{
  "qk_norm": false,
  "init": "uniform",
  "schedule": "wsd",
  "train_tokens": 643800000
}
MLP neurons of a small language model. Each row is named by its layer, matrix (up: input weights; down: output weights) and neuron, and shows model dimensions 202-329. Each number is 128 + 24 x the weight over its row's rms, rounded and kept within 0 to 255. Numbers have three digits each.
A block is one neuron, or neurons of one layer that tend to fire together. Before each block is what it responds to, as a language model described it from the Wikipedia text at the highest values.

Proper-name final pieces. Final word-piece that completes a multi-token proper name such as a surname, place or venue, e.g. Re|us, D|ix, Bull|ock, Wall|ner.
L5.up167:112125199119089138109139111137146147093141117127155190127160131142138118127141152114131154117134155163134133123103106131121122154119145165105137165133127140151117140118100181180094090143092106115122086173170118091166116153129190064111082142141133135133108118144135127073168108145154125099116108125148164121128176123181133132137101112134132141100110151087164116153134118128137098138129
L5.down167:134094117117146110137071125190105166108131085088099083136109115149149096091160120157157149149138121164095150138114145122153100140125158112133113118154142133068122205167154145136114099136129099143145111118107093100107117145124086117113101125114165133135146162134143136082100106116138127141136118091129111133111143128158132150133116109146122126138126128116155162169116086123115140136129

Anaphoric reference words. Pronouns and back-referring words that point to an earlier entity, such as it, him, them, They, these and "the latter".
L5.up646:109095150132148133127154124100124115105152130156143153154126126091113151100157146144090115107115092145134106149137132101167164139108164117152100123140137122128131103118129133086142146158150138104125114152154150121141167105146156102114102121131143128136098105142169099146110118157116139113077146094107113158113104134175111128168164142112175127114147089118145109157167088126083144126129
L5.down646:138120088140088129166147158151130150124148158141114122151139110112108110122114116125108135117138123130169160139135093117102134147137127141100143150146115117118110119127152153159094126183097153168162103138127075128120154143075130148127101090162126127131121107126145099119126105098113081138136165119111172127111156139155129143133126120185127083102093181114113112099112136154135126139169

Verb stem before suffix. Fires on the stem or first piece of a main verb right after its subject, relative pronoun or adverb, before a suffix such as -ed, -s, -ize (formal|izes, radio|ed, net|ted).
L11.up16:119130151161131104115131137096093107123141080127142104131087143091141140132139170120165134116090115129124088140106147168143147162095125097158159124120159139154113125132115166116124142124122145135114127116112142200145140073170155101128102164113124131139123135113080130110143125078121136095104157108133137125116155130138103133129142129090127106117126177110112138163124137088119138160106
L11.down16:142166156129119129093086150150108111187136116104123087114100123110174130100146157140137102106104106160133128147128144070120133119119112132137173157131160074140095057104101137091117116107107131155103117132091122190143168127109124133123139172096159163125127112106080116134161138055151110124145097119122123147143161135101142107119150122121087104139136162110101144093095119102116101138119
L11.up984:118133178109115098154099118177129148090129103129108131091112144081101115084119092092177173103141131129130123157122172118135170155133145132114112137118188103093156124105093140128117134109111162155123103130126145069095163126144157147150133126110100103156161092142093154110135104130198122132112120096140139113091129119127164108101134110116152083151169084155141156106136182088146140113108
L11.down984:110109088164137149098168132128077126099113096137132108140145120180135125138102118138094145095119120135152131100116111100148137133087131122082114107109109142129137128122058107151092112093090089110140109086133152115162132151135148108092122180134134163125147157117152083141129137132125106074128115119173138165159143140124126151117072121064121148148100129159119084087112121151088113143122
L11.up1315:151154138156078123090150166153084138135125110139144174131087159134151106170127132115129147110136128136120159115158147090124152129080142150153185130107134080113167108138146131078119134127125129134101143152106152126115132116085126136109171100143172141126123119111085142116106141084135132112143122100116158112114130119151141134107147107116072169128151105105137147131120121150114129105119
L11.down1315:094118136111106116122128122098150100121135134121082168154143151117098121131085103107102124137171132094113101126104129140112107148156129122120070121114095153136093151097123137119143118121193126143106110128184096125137121156128122126096122159120088149135153137136170143121153122139116136107120151128120097128138097135112084098152141139108210138171132158124111120126123130169187129076153
L11.up1574:147151141161147124137131128177107116110120123139096104097100127096110109120139178165114133121113119116131118183105170126106151122126119122132164143121147117156187129148138136117124157102121105130113109116104138150115196084091119136117112154120136170180107117123086126118192151069121081116141136123163130085126131108138124153080132139134137138141139126113103113174138122130118111132110
L11.down1574:128120144146066145084135141144144093122108167130164114080106123115157091176126156130139110095117154114169130136149147126129144130158116104164156117114141117145119104142114106099133114161130110148144120135108151116071114140125163136097093146118090168150112129142095094159130113128106122155110083099120123091125116145049144123118104152094098155137139154078122132128127124123164120093165

Mid-name word fragments. Middle subword pieces inside proper names, mostly foreign ones, in lists, tables and infoboxes (Pom-pi-dou, Borg-h-ese, Subbulak-sh-mi); also some colons and "and" in infobox field labels.
L5.up1351:105118130100077099111092120116150129096113123163131107142150090174111111108160106091146116126096121126136136143183121151126161121142132122105142080113123132154087093140128140129115108122156105128162137092152150128163138121102160128138148120134101124124159130116141097134102134142143129138131105131164108101129067121136112101124117145121145102098126115126080103143120163105111130096109
L5.down1351:130128083113118145148125140112143146144113152152149131142134102142132118093159147151116132115113133093106138122166127112126132141112152140113115133116127136169114187130132121092105111126091073097126128140171107138167125131164141095137195123147163085146161148152124105120118094140130144140104100092141109124132118101136103100106124133168163106151108097176117108120154156090109108125147

Inside multi-word proper names. Tokens in the middle of multi-token proper names, before the name is finished, such as the and in Trinidad and Tobago, the ' in People's Party, or Alban in St Albans.
L11.up166:112108113091115112119113119133127132126124090131125159113127146137115064121118130162106153117131096110125142133096091135151122116172147103145153133121114094134118105103130146156128113125148116083134126160119153137120138158131161125096094108159164123117135088123119143171146127135103138107142091128134136088170100162159143115110098159177149170110116068116147101125132103098113094136149
L11.down166:050112103112104162065128144096166123162115113157130104090145156131157119102151166136112108149151087122117145103148094137092146121156115102146069135128130114119123070160129106152151123121106084105156153129151130109094143107128151136119092142167115158125142173140115146116148139145159129126135101160099146121139091128142143176190135118122108115092145135160114124159124152087148136143082
L11.up1059:139106088136106141158123156121128146120134122135148167122165102145088108168123153145117141118172127123095125152122120159141143099120096130187133139094150112117126104079166098119112120149137098104162179124164129117097161144165172165112118128126114120142156116121139124118140152101156139111120156134120152097107142134158134124098182154124118177138118123122180132148155174109127098125095
L11.down1059:142129150148113125157156112121155073108148104151129118101144098128120125160129125117121159150117087111108166123133114084134112121179105115144120159157119122183131112139120148104088146118125108108158134078123166139153209109109157116151172118094131099124121144138159197126107159141102119150148134138139085104150159102129118156115127122109118090149154108127108167157142120116154124084141
L11.up1154:131123116077110123141129124068129151072154112088132155154118166152111098154154097136126128118134076113133169124134117154099145110159117126186132114133166130111132091116159152119180111167134142134136137095101097114125109132075102087144143087175115137123135079152089115156157153140120131098068099148146132125115107156143082130114121157157141124104150113131135113123124169114065115165111
L11.down1154:134112147110127117143143127099175101096174106140086131141099101157095097138175137135147124163111105135119105118155086132144139154142148131130145123112071147129122120145160115160164112100124139137134131087156134112132148127095135085139121111127125108116139141128096113168084104177152144120161098154122098120115150107098156140139123126170114110189128174123125150130140160123078137154121
L11.up1288:119095157106070135140118110099082089127125094148109093115093158134126133140130158179173129127119148102131092124126108120129119061138102121160114128151165136152123122085142152122114146126122139127124138133126150092125111124080166120114122098156111142067123128109120096135179153171135109100134090088121135120178119155103114118175085140124140123119128114141108128136133119133123143122122
L11.down1288:138105118112142107100105127149152078112153138103174116166116092124132120117098129153143159125133149120121127152146100138119118116153145127146136125114110157098121148122123134100096137088114109150115155133110151131111152175107144127127110171126117123107147121117157168103159114097162117142134143141114132109102137151143153100141116143117138100128165132101109113143094107146128095104129

Name-final word pieces. Last word piece of a multi-token proper name such as a surname, team or place, closing the name, e.g. McD-ill, Co-hen, Yak-ima.
L6.up193:131107152130110107158134158141124158096139150125093207123151108153117084151105140129106167131121142099155119078122141135128130151096149156148143135085126098130130119093075173147121129115108088113077108118115154114120160099108090091109126112114153148159126112120104093138146134102153097121144137151137169117118128125188140146122093148126152121104137116166144155139131137140090116159168
L6.down193:134104100158139109112129146192183162171156130093125111116160139134173164130140139153163150124090150131107098150123120098131102128129152120152119153158086120081117178132128138098095118159167096121134123196116127102140129161094090130133160130102171070165120068163125131135116171136147108114150128112150126120119120152139149125123096117143097127118134141111124129147119127119137163143123
L6.up537:120113136115146132131107121140109130116099129128115160113164136093079114149168151128165194113146118145125116127113132138157116155141110119177087133099109168162147129159103159148114134131087087125144148140171149149124122148100114128117105136107106111154139096143125151142124136108108125095150147097138160076088124122171083132131091144110128122169155114123157137137128109114169119121114
L6.down537:127138090096106148125125116180125131100160136131138109144130112169096073136143142161107111123130144114142109132100114150149144096137153128090094070130167123084171147160162138144134141110095115159105147192126160156094149123123071144098150135108169106108147117123116129106123114104131161108128154171104107143141136129172161176132133095175096140124141121103142130114095098085150127135124
L6.up1172:118135125069163136166109155160141168122111159116098114123158136157140128168125208132131163110130135136124123113105159157171172141122110142124143168119104112109129140107142176122103122154124129135121151175153158150123112164083153123078130150104125146123162117124128114147088129125136124080141149111161145127117151110158087150121083133166130144129171116118159128115166125133129123139109
L6.down1172:154144119117176143120087112185169089137123130083128044116117170121107149169116144135187110141142113166086109108151135120147118108130133132165123135155159112125132147140132156124134130176156080135101090149118123122135089130080102107108107112113151119125178118135149156127097141116122176149150139090160167098096183126173167105093149137124080147122155149114115126100144100141144154121132
L6.up1591:167135171111113117130112118163118162135112134184149158123186141134108130160086102092131104110092157142099137120100151141131124132077158165160138156142133145178083167126111141135118124142110112121133139113122122123137133137134106101165146085090157131168139115100120121151162110150108113095101110118130180129101166101121097101102095176099112139150119101144160158153116143115106126152135
L6.down1591:122140120131153138159108134124097142126132089119149100141124149133149144145130138116133135103142097140145136102163099109152099143129119095137142118122142120130122157143176131127132141071104084169153160120115139133136114156083098150151158172167137140151108105137130113092104148120155112184147150103116114175099158094127142147132082132116116129063139137138150142146136131178130119118143

Clause-subject pronouns. Pronouns and relative words opening a new clause as its subject, mostly after a period or comma: it, It, which, that, This, usually followed by was or is.
L6.up454:101117112136115136153129134126128160076135137151133087123124126148087145166109110121113107119119158156147146116126123139109144112158111197115124168147178130142134128127121114111134144153123154139146101151133097174163155097122130133126144145109087107128145158111106118088157121152117151130124152142149105091120117105121067091124187118161121164120127137130127159104117124095094118115129
L6.down454:113140137106100113134143120145135158129118131142113130149128121172134142145150089108094122125100166121098120077146089106113129097128143112111116143154149125140129173162141129132153111091125146114107120152098125104127138157150085131166114090144144122157129171116157146135110169129150128152142151139085165167108152150128117115122158173076109128149071132125167112114101125084113142138105
L6.up731:084152147127140107125149169112094165128155098155113151119139152105129159190145150120150101138126123152136148166140105107131149141125166101126167160122131144138115115147151137106126117131130120120100126142123140137113156160129109091105105086130116097103099130109143140110127107127128130094143131141130081097146132090164149127153125113113131103138118134152136112101132115126135125126151
L6.down731:068116167120140125121164145083136066090136111109137133153131090140127125127109172135130129122118131158145158150142086119148147110146158156119114129104144134122117108114156130101130117124148086142115164130096135131100136149076120138123125160137119113146094140143125136106188110097149137171117124119162117137174101090172112174136139120170149087171154111134164118114158168148108120145093
L6.up1210:116129134147082143110098146147132113096106104136102101194118102110140119170162164138119153141110148124110134119103127131164130075118103147152140142110146115093134096109114098156093149128114128100130159152085160157147122141102165158120130103149100114122161117114093111150109118134155138102181125060096114154114153124118164122111163123152176137157126139101173122157141123144089161138099
L6.down1210:118140144138123146120154090136140148083121099129148113097132115086124124084097124149113119101137140143145176091095100144107157139068129097089090075189097125126129177154128128156147107142137180102090135109122106105139100139150084146123091105142114148142108138107130131114137155086089134116084128151115125123151143107134109143176124152105155127129121135120142120122133123095138098104114
L6.up1692:120119133139107131138107140157126208120145154143154105078107094041116099160131135128119105151123107105114149143099119133100158115136138138143131157132138154156133131112085054127111101103137107105111150122098142161180135138171176129102116163141125174148145137142141112141089137150117150102144116115119110132108153156136100152113086102137120098157149166122136118090153163121121152139133
L6.down1692:144157155151079124123141127149142126111090138142099141163090120135115144118099169118156115107083132156105140144095134169092108150139134120112096093073175138148109158126121155160172099157153090110113134153069115129109162132120160143125085117146120172158121114125114151133119124089142134189142127117166143168114087147128135114133136141168104091156120145151129158132139135156178120098124

Mid-name continuation pieces. Non-initial pieces inside multi-token proper names and compound terms, e.g. Mac-La-ren, Kansas City, Dagenham & Redbridge, UV/Vis.
L6.up18:112124134101123147141195124077141132113118138168082136124104099156128132200095106153104147107144087126164149161075155119129111138090142140131118096094113124094160094089143088129140131138140094132119139134136143141129168103097149129150149135161101181117145142123105127123129130145097099178162094117137112164134143132143100125141118132069127159109123111134133103100156109135155140130106
L6.down18:149111125087182098128144130131159132138136116138146130137119107126168128158115116101153169090143119080119145177128121155121129154133100109166114144123119116096144104070104098089112092097133129128121133148162145080123127121102152100070129117136109136133131157142122130131125129141120115123104123144113109104149137125158120145138108158110143127122133077159147132096132090119147099159087
L6.up866:156105105127084147111078141088146152184137103073113168119159090139159101134153150139163088108134135088119108139114089149101125096148136169106125162135123110100105123127176175127135121089114097139119139172110083122117131162072153115126120133137131134156105115083106121137143077126093119140131123099126113148161121142193146156128133125107118123107144074110128127094108126175147109116121
L6.down866:168102141154116094120130147125121136087151127141097110069161118122146111140153121128170081108180092135149114145151113125108121123131172139162133129146117110104143134101146113103139134099162093138133161145137189129112098148110128143133095132191122141154109100123105149155129101141147100110105092137119178148091120109130114122127145133137136140115151125110148112101154151137184131142132
L6.up1094:113120131138118166160136155161114113084099089137169144151135124135123123090164126154097156133116120122143112108141121126151196124123089149184146085105119158120106100130137154124085119156111081094144106102104110157110110141104145099148122112173128118155111109126100136133141094128123154125115086161146124163080124164110101115118108096159122104111137090160111094099152145126131112168127
L6.down1094:111137129174115154129136107151118123129120149129159142101129087137142122181114149165151134099155123102175111101142113148114134119128120151160135097147104176079132128142167158105112105173140111119159128097171125155087104133110113121136148172139096109141138137069116123116115163134136123125087110119146165169148165164122105145141143124133132130099119115131117099111175136134124141127146
L6.up1650:097109065163085155162132173106132128134159156111183169118139125168123106102116133149150139154104128119132150104115126136106160164162131177160117085135148150135078115114122159137099092148164125077162135169145130137166131116142168091108151147126108124116163124129141081155178144092119087136115153108083144136169137169138113095167126131146096112106153106082068147086125116115141124121121
L6.down1650:138146097128137129134120111142093110079116115103129153106100138155143127135130125123113162109158139133099154112152115181103177126117103140146098124121118130117065128149089102120101137137153093097141122116109108144150147095114133099112154131141123131155137121111151133101122135075127144112134129110084149146172107116144124103134168124111135090096128138095092131158138189072115143157089

End of subject phrase. Final token of a sentence's subject noun phrase, often a closing comma, parenthesis, or name piece, just before the main verb (Ned|ao was, Olympics) and).
L11.up31:148165147125143101122139153145113130130097102120122108123109095117120135094129148119100143153105149163148174126124100120122096111099084124136144083126129143141135155124133134110123127142104084120124098111122134174100089096122106109134101144174104119159117088148168097090154169133104155115144106139088122110120120128160171141138137149136089194094158128094121062094099130160193092191114
L11.down31:121128121088135174157160149150185124122101126140089102143093077173124122088127145123169173137095149104115142125109098144112169105087118088129109097171127093132132120108112123138101123139157140104092140130087155128145163123149094138165110095160111103143136120150148152098154134138136196137140144140095155106126119162121144152123174146156106134139131164142110124136145132130087119129111
L11.up339:152139131109112133110152107122068097134167165093119131123088134129092153103159127126104132166127131136155143088103126138136140139112113121134157103121142123134143131089113145126136146136151144130091113118097103182094141073120114073112137164124134101127159103107140141108125158111097122097138139107108122129133176143154128139101086118128102124112119135120071089120106116192110120138086
L11.down339:139093112139121132133159147177152137140126115119103102110125118158131113134101093117137124106074165124106145121153095099118132105123140149128164114168109137127125092102148054117146144114167135134096140145080164130112120161103150125106155153158107111138132120126139132129125112122108147124131147177092148119097090116101151104158163147112093106138090153141123155129103112111150140148093
L11.up712:117099162116133136157160138124156105134100150116111111128201065105137160140120139083129104130132113109135142136127147104088146139102120137140158134135099161129070130120129186144132144097125117099152126142130171125151132121141182106107085173143141108135110128158195130145132086116135110141120116154109159162142105123175155161127117134121123129118095108109122138105138159139133139126156
L11.down712:116115134115122123156123185116159172109110124124148093141107107136127135152137118126148128146108126142111176118153127097117111110158183177119111175135067128175136153134116156195133127110095155125155076121103119116154089095102097132106087109112119124139199121152111157125174132165153111143127100120166103140161104137129153182138100128096163147094154119117128129134162100103154122123162
L11.up1439:144140096159127164117135141099149140121147109119134148090078137105111113105161138153158125177129169103119135119174141147158167124092142134176116105128113101116155164152127149123093136101116129077127098076088120153145117091155112107070155112130117155138139119134154129101149165153137161121131135103094127133200127150168143165134132169164092120140099144100147125120106100127127116157112
L11.down1439:087106123111136137131088125148117160119087139124152143102133099136116120129113141124127150080106127138118103154063129103138130112116137090120120125131132161133093130129143112111095142184123128106131120149094105121147174138110174102125135147141090132136115132133131162154151079089137145123130142152110126093156131123172163145152158162131151162181190107167148103110120115141124100099140

Repeated name as subject. Final piece of a proper name (usually a surname) that repeats a person named just before, often opening a sentence, such as Tur-gon, Litw-ack, Pared-es.
L11.up526:123123120100136121158135151159121111128149122136151095093109174134120128119116133142146123117132130124143088117125140163113142106147122129130127131144110128133146130167110149128126115099151123147128151110153123101174137097159144163114129169112112113180113086125150151064124091141110105137133126160107129091161105112138128160101131112152165114120082115096162129131150111119117140154083
L11.down526:076083115127102160090131113114115113152152161137153134126125158124146102142105143094120167119138136126110161094126160110092150148182129136120156156130173151162137116123128141158163124089163129121153158126125134100148105121067164121138150142125122152158149113102122122131125123118177120094098086124133115131103124124139155151136122110171135104090099119158121116155090132118127107106185
L11.up1119:117133134107116141155149114113109111129136109164113144114141157062125133145130114086145123137161141129156087095093110146145093083123124132125110121116085142151155178107122164133144101111090128115089147124136120109143147141118130165148151131124144128127152181101124108129127106151094130120102123139119123123129184148151130140144076169098155095137134180139140099134143140164134124134128
L11.down1119:092131159139122156117166095100112132137147145142167140120125119130149131118115126152115156088104124128162125142105155127094149163131149137116126098119145085147133152114122129131163108162138115141107190145162090122105101112075116104120126152144111152112103101131116109141141146072091127132173059137111143134134109119137129133122101118111105122061120138147181108162148120159097113104166
L11.up1298:174119109124117136111146109119125103116161130143095104145141131131146136153146108077102141075093100108138108168102134157152146119105098111130148114128102191177111160078094137092137115110119122128132113105146120118094130145077134105156146161135106113084137108110122116150152096145147131088129141133136181140122100120143079150135099137149109137098087127150086133157126172113112111129148
L11.down1298:133156152103112135160132099124127132130161107101129138114107145147123109154154152098132100132106125135113144134125123106100100137150144107104187154124101124126090129137113144124144124144091108117115134132124111120117104141125123152134086103122146088131127131144122116142174150122125098137154107147123157168096175148179154121162108136147067133123088160112141113129132159123130104152127
L11.up1711:143119159135092113107126105113142133156154085096162201130193150109105118154153123106133150120137148122117089144109174120102091144152147151132114118135102141095106161125090147117126110142104087113098154154138166119139132155122133144134149133136129103122150139131145143105143131152159092152123088137121152101113159104106097114137144128139133125118166115123180129120133133122105111130159
L11.down1711:108188119167121159101094147154114097133129103118137109137090137118100094162090144148136204113090138145123140109110121150117092137151114109168112132147084097162152139157095067111151148106100120128157150117138102139117079145151146099152171139148097131147152125107107167071130146100108143124173117167172097135124128108132161163123128164143107114150147109120138130136105122175108141129118

Mid-word name fragments. Middle subword pieces inside multi-token proper names, mostly foreign personal and place names in lists, e.g. Vladi-vo-stok, Beau-vo-is, Hr-vo-jević.
L5.up539:124121124125126142096142152089114133125155075123122139126135098117151083138092172149122104116136123130156084117131147164153118090136148146110113125159123117156093059106099081117158114098147110127101133100148136159149143155097120155140144138111112129098106079118117147122137135128099075127123126104160110090121099136109084105090171151161161133100116094083125109110130103170137138150118
L5.down539:157086121158092120123114155134106137127146061109141124115118144141094139151101175115084075108128161189103094133127173159145071129172183107134118144140157133207105151150132102124100160109112109139095135150119167126147200159133176127113119145171108113096154115134117115127123139116120113125063118144115122156105144156119086093134119134115143163097129120121118132136100127104131147129100

Mid-word fragments. Short word pieces inside split rare words and names, such as Arch-duk-e, Ru-t-ger and os-te-oporosis, plus pipes ending wiki table header cells.
L6.up128:148123136111118131097116118083126119109135118124122167138133161101121121145100121091191135105115141122136104116126100138107109146154114105170129158101169113107108136115113151102149099150119141123173143124141108124107121133161206106123124143139092148131133139137140161120136129120148088142100119124099129148132133128083104129125143086143160113118128141112152136099144122123111108169065
L6.down128:122134095129172115102093108161121114120163130119113115133166120131113119092146119105140148121157135150171123119156137112097102135151147150166137153161105116124147112152112141122129128149155133141133122119163116169137142110111140151168094125131140151117124151145137138139114178130140121173106137107152135099118130093142170182128118069148095154132161086122118124113153103132163142153109
L6.up390:158098125097109144141164148116127149133114127151115099101146168119169114135114144107134160114137104107154109123128146121123095134163136173161116128130113102158151128099161147154128139156146120089108123173087141114152173105163149108099099151133130098138115143121144158084142118139165091108081132177098136122088158142106145074131159137108159125113153134099166122101143150097147112134100
L6.down390:125099138127163154125103181092132154131137118083106146081100100122140133128130132162138163119130102098099122104122129170142114120146153121125117130148091106127119133149149157129135124167106159125122131133096144150130065155143115127140117139146149189092200119134171100136127103120159159159100120158161138146064095132115145127122110121109118130133092144154142128146140155110128124124111
L6.up699:130163127124083138157112153133142110069112125149123153129107150117118098125106151173136141105138138155124086126074137103120100100093149115187128140114111164118120137098169119128134124136135140104126129132160152106155110143109165131132121133142112101147122159117143112120172105151128136113077122106124126104095132101082090130151147123153115116106116171110122126149159156117151110135087
L6.down699:129101141129129114110125097129158172192127123127131143125137123118144079175104088123158099144133101138109110147165138144096143107148150121148142144086092151115122128146134122090125135166170146100108131120110147129157125135140099158140110137103144088103155153108129146135131131167139137124108114130113117127072152101118149116161119142124161122101137156115141089127056112112165146175116
L6.up1706:136103117140104094082135143105092094137127092164135100141123140174115126118166112110114182159115140130143138161126177156132170123109108141100173116132082118158095144138114079162129121126166140130105165127140090085149126108090117120124165119140111127131171136122117121133138098141107114153102141145163099102110091138122112127142149148096125116157146138155124151111115140130116139108156
L6.down1706:151148144145148097142113140103079107099136136134155110097126135102105132106123125129117153145113139141112125132156126176173128100144108118097121153136141104174125136178154114085102135148150162070143132142101113137110149107120101099114140090126112104112129130197092145125147109124120133146132132129164130099109108140165130146117171141127142134155147144120113119141106162137108170103115

Second piece of split words. Word-internal pieces right after a one-letter start (S|ne|akin', K|ron|huset, C|in|ha), plus dots, colons or apostrophes inside abbreviations and numbers (i.e., s.t., 1:39, D'Urso).
L5.up153:137092117090155114119100131148101145165121171118146124116108128118170109105094139133160129123157138160086098121128112104108183123100152125165148075134134107180090150082123121120088118145138114119133118142123165102149159118171155122101107095120146119105089156118124122143139157126120156126114126100061133154113140123100157131139126110129152116165128136137122106111139116111098137099086
L5.down153:118103129148176084130135142148128115116150183133087153114067093141197126083137128109143128177122117133122099141134141132095120137120123134160143114116110107178120114140144118157127122153170115151138168118126111117143106145141104121104073146164106152124139119119131106115128155090126159140111098098106177159098091138154149123094104121124139136130131179137152180095118112149159090116104

Mid-word fragments. Word-piece fragments inside words split into several tokens, mostly early or middle pieces, e.g. ind-ul-ging, self-s-uff-icient, s-pont-aneity.
L6.up143:165113071111128132132145127097094073131127116167083138090158148126173106088136146128117127127124146126159095111129132121120093137129112141153150156155123107156131171107103156098144135097100066132142112138101101134166150115102156142133107128123086131142127189162128136111128133097104164088124138119107069152131166125147105124117150120100132121144092145135099143114107142126082128125110
L6.down143:128086136114153150129118124180140083170121146115119137110138133146091135079097180137125115142111105126115108112145072169144105138135120143112167121159108152157147155153127155105186083167142078129161059100118130115150121130113097107145122142141112132123144125110102112117109137098145157128102117094100083150124120151094139129135155126120133077141069111105109103117108117147141116179152
L6.up319:138154091128157110147153115137132134148156174120154076163164103196116146125115132145135093162143144120137139128133113129070128121170160112121162152120112155153166087107113097135164101154121078106125124147112168131093117150147169170097118146076103109083083191156111144124072130114152096112130114134076099145131170138134100148120105124143133155180110122101071123111126107158126145166133
L6.down319:148136116122142100162093125162114160120132155121128052142135169126109111125150165144111103086129064105103122125195092144134134143096089143191169175128145111162145081134101131113143126121125117155121127165164151135115108128144109132195148134089112131088155133118126157098126166115148166164126109109126124165110103140116101102116091122169148069127124130144130125183130123135124103111126
L6.up786:123136112146096117130097146108094089112117194170098145076091103161155119141080138105114094123158120131103092136140099152127148137086151097124135126114151153129095134111099128123147147133074090090141138118099148131113100117108111096174146134165153156167115096093149114112093135087135149126106193135073109124145120138097101160166105128119128114094126132167103179098126140152069159079125
L6.down786:142146099124095082085103111168148115109126174121117180112168113180117101127088144118122111109131118101104129105151153145130156144124106142107161110167135117145135117165124120134130107148156105133174118085106133128142128195174115142149143118108116130134116139134089132133137130177112131165149158163079139144110147105141136134141116137148107100151127172156096166087093126134138094070138
L6.up1335:127143137166100113115119160133112126115122155157110118141169111092125117125130150142083115122132144120103119181079152117131124104161139176154162169087125112151097129144128163160141139136150122082119115126134115109174151097108131129098091120138131117123068173144115122135176143080112134095097136117150102121094148127109119127133152069131140127155138096135178162123147087130123113082090
L6.down1335:136122113179094098110125178149124114107138149116127092158126145152138142119115163119129134121097127110120171143103087125108140131184130130131137151102101101166136123107144121154121125126139149152158108134091159118131122130135145132151128108124132122115105120140112105134121121109148180147117079130104157092128168134141150153125142120071143154117134142088122183117118127146108093094105